MLP neurons of a small language model. Each row is named by its layer, matrix (up: input weights) and neuron, and shows model dimensions 16-143. Each number is 500 + 25 x the weight over its row's rms, rounded and kept within 0 to 999. Numbers have three digits each.
After each neuron's rows, "fires on" lists the tokens most often at its 100 highest values on Wikipedia text that the model never trained on. A number after a token or word is its count.

L5.up133:517536555465507494449498479487518513492502528508544485438516504511474512488476456518484529505505475502508502484540509498491498485464477473501510512505500513502484491504519537504498534477450480508478501480466502503538468488502495480502469523477503507520482528548437486508486502500539495527475498484485490448544505536532463478514498507529469488482502520523499548553518566501482555497546
fires on: "et" 25, "ir" 9, "ot" 8, "art" 8, "un" 6

L5.up400:492454555465502496488491504502487486522457516505511493513517462515486505498497502455503498502527520496459468510486499493467497462465501527522518518466509470507513487477520538518505545530468487522494527484531500509477458492496506529514485472487496498502524506528512500499508520496488515493494465439461475512507481492484463486571448520515535493507474469515475528511471516522512557492491
fires on: "as" 26, "ot" 18, "or" 13, "o" 9

L5.up286:490475538452489530499517528463513524478505483503507471491487515522529551527495484475508463438468499573510445513493515501530510464503449528479534511528521490537490488508585464448515498465493455479532474529490482478459448509498483516533499516513503533501510487475502476506507485444513536492473478499478491465526522539540476482510488495461521498497473526509462479498475532505481529501534
fires on: "t" 12, "id" 11, "end" 10, "est" 9, "ell" 6, "et" 6

L5.up374:544501513453467508504517497490504479489509498517485498502499498493466509475505501509471528509522510493492443435487489484483520542496468508525439474531517443571521516501485461452512490495503495512482471534512507464449457503517473478494497501475522516491490476489503480516539546495531455510466505496503504492507476528489468517520502527476527497506524516494481505466518542493510478460557
fires on: " " 29, "N" 12, " became" 10, " is" 9

L5.up416:442507511489489485508506501485482485442447496510552495503510501465548501525515495533526513496488505520503450480489516520490503494449437532478498473506563458542495495527516473478535470462519493482476463549496502496458456532501466479492539498459510516507467520450500491467499526482537475509525535516519511505514468524504478489496511446459508466527533528553497465471467482481484520486512
fires on: "or" 23, "er" 20, "st" 9, "and" 8, "ow" 7, "ent" 4

L5.up63:496543480501521478509522468486528474515511502491501534470459487527468527524502496514467515518494510508539532500547523462478492490500495548459450537527512534493485532505501475474511575514496494521490485518483467530496509539487543504486484499531520500486510468528484445463517504507494525580525495522505483500528446484544472507496468544509487528480462526483509509502488493480497501482521
fires on: "ers" 24, "ors" 13, "ts" 7, "ents" 6, "s" 5

L5.up389:477511513454486527542554568456528496477500499521538494504507480509473540487474531516466490501504514503526500499534497491495452499500511484518508521516504450560533477522533511488491452507510506487506541489512514511533456459509491525558491511491559487484533540501480490501496484511530485509464499488459481501514501503494500491508467496529501486506507527505468520522514484452507530473468
fires on: "ed" 29, "ot" 16, "as" 14, "et" 6, "l" 6

L5.up333:502516509489489507441545523498477498527529532470508478513482496573489560493516504545496501473468503470509543490479499481495494538495492519536520489478495473512484501516497518512518510471482505481555484522496503507473509521474526518540524524538560519519526464489488462519525471475452507514525487473477489532473543484485480484464464565515514495498500542487484445528501543518537526519519
fires on: "C" 35, "E" 14, "S" 12, "R" 8, "F" 8

L5.up136:502537500479479507526455479475464526461531520495504503492523496511472470512507498547462479464487450526519458501523516471477521550480539502507494423509517501545504495497542518506505505501499479502484489496541487509492505478466491514470528459537487508546518522483487490475512547501512489523472530454469526535525479470498448493510504526522487490506486495543481541500551494474507484470491
fires on: "9" 40, "8" 16, "f" 8, "93" 6, "ich" 4

L5.up31:505528500451475458513503507505465525458458464476516490475503516495531521496543508525511487449487488558545484499480515460509438506514491479459491486503514463557474472517511459466528498495494461488465488524479455473528469466506505484501511497526466516484509543504489482527525480501508523517470532502520509483496504499489497476503573540511463511461502495526509474490455498498501494513555
fires on: "en" 59, "er" 8, "ide" 4

L5.up219:513521521526509472476475518520514473495517474477498489551454505487514535555481536511519513502514487478490473463505535499486525541495523526408468506498508491510546473464493467489521454462526499530472504493480484485568530480548499503468510507526492536497477481460505531494500470472467543510512520478467492487460507529496489496513513500482530467476494509515528509496495481456477470499523
fires on: " |" 24, "o" 12, " de" 8, "ra" 7, "le" 6, "ater" 6

L5.up459:440538510524493479491527512487454477476474491457535485489481504497546492456518517515516498491469515531490499500501480493480533507469532508489444508513508440492556482489502503505478477479512531447471497519469505510512507477518502524531534471471467529513531489526469522519451495522523482484501544502482476512531434492522509475552536478509500475505486542541506528516497471466490504509503
fires on: "l" 25, "le" 11, " exper" 8, "ra" 5, "n" 5

L5.up174:507511526544448484469508487502441520503477531492527498512533534546503491518521518502531507466489463546497450488531506491535490527497480547512476461480520512562503474478481516519494491518506493502516514520516527556461490501504489451515547459488538502493515540464482504503486560498465468513515494479504538514539445480513522486510485509493513530511496475521478500480477487514482527491519
fires on: " the" 50, " from" 8, "ost" 8, "oc" 7, "-" 4

L5.up325:481473493485495500527516545500487535531498488472491466482460519521536534479484469509541452509490482521538503509466557448514484480443539471481526495484544470494494483516502486480449502506498480527494504490506504496538491434459480525502543509487498493494494480517476438495499496483475496513535484489445482510524465537509514518484535549482485504465504483484482509511529522449485491497516
fires on: "ed" 15, "ved" 12, "ent" 8, "ar" 7, "aced" 5, "ated" 5

L5.up105:502494511488495516518506554516519523454471515525514498492457502570504488478523510480485472484512449495516467473450491487507506514502485496488485512445524467489477473502514520442507540542518502515470489480548517460471487473516502549506489480485532485500548542499471499553462530483501496491512479493440533507481531542495466454532500471490513487541506470566502491533515506461510533529539
fires on: "a" 45, "u" 35, "em" 9, "om" 4

L5.up372:488488526557503516485483481503522532499518537503475470500501523512522549522510440505523510491508523502546445529494480464456504511438501526510494502493497482474468466509486494510545508476512493457484478531533539509505548502471509536488480494547492505519466506482482485496523523508502464552449445484481430497531490518498523486540526506471513474492497520524498453480482484501499477479483
fires on: "or" 32, "o" 15, "ors" 13, "ent" 9, "per" 6, "ant" 5

L5.up330:513541478506460515510443493512499531469466513499491505512502480489488513522478466419506499478545499498550505506514534496477491495470471495518516493481536446514541449499508521461446487503502488520499511471471499515515488505465452504511527467499459551507539538531520506494532471513478506510487514532485506498513479462542495445502492492467473528558469482547498489494553510482478514527503
fires on: "8" 40, "s" 11, "7" 8, "0" 7, "9" 7